Weights of a small GPT-style language model, trained from scratch on English Wikipedia.
Size: width 768, 4 heads of 128, vocabulary 8192.
Training: a variant of Adam for these matrices, 901M tokens, 13743 steps.
MLP neurons of a small language model. Each row is named by its layer, matrix (up: input weights; down: output weights) and neuron, and shows model dimensions 64-191. Each number is 128 + 32 x the weight over its row's rms, rounded and kept within 0 to 255. Numbers have three digits each.
After each neuron's rows, "raises" lists the tokens whose logits its output raises most directly, leaving later layers aside.

L3.up3363:070087165173198144125131143157104125142148098082114144140059126193123168061068097153101109122168074181112116172143093118143175063146080155113104113134130053125037090145156158127084118100118161111145144160091217090149170142202120114123137150141124127142152114133109162129193138132139120084131183145134132147058105094140135127155071141125161119155125198106103138097141170138161100124142
L3.down3363:132149089100107100098163121121137151082145088083103150176105142130116099108161111166070071072134153135110130171140093176153182136179129127079114113129116108117146138075123148127137111101094104170145194120138145056070078169142098084076114173214092132153146172083084122118077199130108110075053068088055104078096101159133175123127087162130100125178130107080160162106137182146130118126162
raises: " 2019", " 2022", " 2020", " 2016", " 2021"

L3.up1536:070139173164114118090120084126126105121151109167103174137118199145140158139125131131075096139121121135122154170161124138172125123197131114133078097178106127128140112149198136134201073150127112091130217094078124081160111160097154147169127112062146123196149144148152195102104140143133161143130187134141116150149101123166111204119074083135122133155085132173135111083107145076143133131168
L3.down1536:112137121082114174104151101085146144128148144182184125162136115091129100155146106156119102147162133137143128180130087133097095117169124142193117200128112151108139145169147104098108169178093107138169103139181125124174185160055137139154093187161116101142141108128153152164076182118135102135094124155155115083107140151117136095114149088099038099065120137140155141138146102110152108174130
raises: "ti", "por", "tes", "ops", "des"

L3.up2923:126107156137105126116137113102137125047097152131115192126089139149132152118097122097154149215197109125133144131124136166180092091070128122111100129164120099141114086192096186139134111137112167174076141122135147076189176141090114184174142113136166127162117165127105138150126152113138133105124163123199126093081140112121131149136100122135139189124069178150085131125124116116115103122129
L3.down2923:098149076090114077110084170117110137156120139139197148090144130091123120125192175125091142118106103137099103131120151168140098138099090074184086172173173150103128096113122145139103141186127151133161135140141131094115125136146168113075166137154137157047153083127139182136103138117149085097075137106192148110131098172091135123093106117118153075073099148051115130041124067095113137143171
raises: "ise", "ile", "il", "yl", "osa"

L3.up1980:143126124224125126114103100165137087126084113144103143145102179179171122145139037110131109122110159162110132165155107114163140098152135171141142104123102074126122101118185079197226175091076140201137148115083123094139175161146101098135119110123113200128162166171173132143019098072148096157158103128107085181166159075161076142122104150117082141161072076112122120089134127140147146221127
L3.down1980:105184112170106173087135096077068108120153062135097130046166126135101140115167104083180150096112154185117152143164106104172161153105133122106119102147089115151088108087115076150112158135088099174145118184167105129077176109044135124077151115113111126105092193128119109094130156134079089140040191163114103119122141092095130131159115155091127062153147189088124134118121179176095131114147
raises: "ter", "rik", "rio", "ric", "ities"

L3.up2300:153155114087119144138096137044111180187117133193073127074157131069144176118156133117128142118144092116095083104102140109132163129145102110055063060128126118131090154154134124154141129073130191169074118123107128132136162152112152156134107102174180155154155149118116130168115130170133126151120154205125154110128144131119101142147140153097162147130130105119123148132119161160090129104166
L3.down2300:194127093064069115069113148096142132162137108085100073127153134148078166126148141125145159114106090122086088178163063141160156102150080166117187122118121081084104117102128155173086098104103143144052108099094182118042140089111118160093190157123117154115167147165125112142135165099083106139144158176109146187199133132145136125121120143145084124109165073146106108057140127158083117139126
raises: "ess", "ame", "ames", "own", "eed"

L3.up3174:079149103164144134153056093140050102181104105191098093106080106084113170179150088097110091130148111175138138143118147129094159118101137151151074130132097121129120114122186097158105174100153078085117181136103130112103157176115114072115119100194108137106132190162135144158147160150116116096124124186098122134145101116136113116146131198160219140134097126090119147151094111161152110100144
L3.down3174:163183122161195190135138069116088059082100213097071138137153163115153136147145090111113151149143122170124157181119108160118132133119111176063128139122181134104193098118135080101101111109106072080142079134141169157096114168109155086086145066125044115131127097138090085140107145130130153156093111135159084145116154081143128122098139202150123073099139091140178095114105044120127165099140
raises: "it", "uck", "ict", "its", "ief"

L3.up4393:069156181130194110168067131097082152145091150160154137134165134127142107106158096126130136087101159166069065169131123111176138114108069140096065031151147123175100156139105112128110170087073159112061176102066131131123158172142158126104106116148126097107068187103104118127100125151099106109093129112091148192178148105127145109134116166124139115108121129153128131140098096135114146075115
L3.down4393:095138100134153066136085161100087209110142175130179127174118150145127131142213108139053106101126153154056120131127156121126152059111102129113168114160133110139112150178159048179098126096122053116106162123162147136166148126140129149104128190118110121086109085113104111105173088133087171150101155132111154125161152106135132155118116093131155155130156097170151109103112078096116096150129
raises: "re", "ton", "ila", "uter", "ta"

L3.up4538:101142132151062140116118104161100154085081107124111131141077123055123141125101099157092109119138158175103110134182136169141143061144157132126144148130137116168135109106137190152114145161156163187106129159194106096084114131111132105148139124147174120179150141165136188160138150094135128113095116141105148079133117117109102128160118185163088140163134140117101137155123070084100062103118
L3.down4538:151121126145115091105115070108128167116110126109140153172162148114136083130170120136107218112080123097099096110104118171117078137098108088143094143150145130166141079194107102127107170095153142148108104144111108116106134106177108109082145190082143107116155089131114124133146160080115148150181200107161091168121097171125172142159150178152147176176106137037187141127117104122097067107159
raises: "nes", "onia", "ne", "nal", "ions"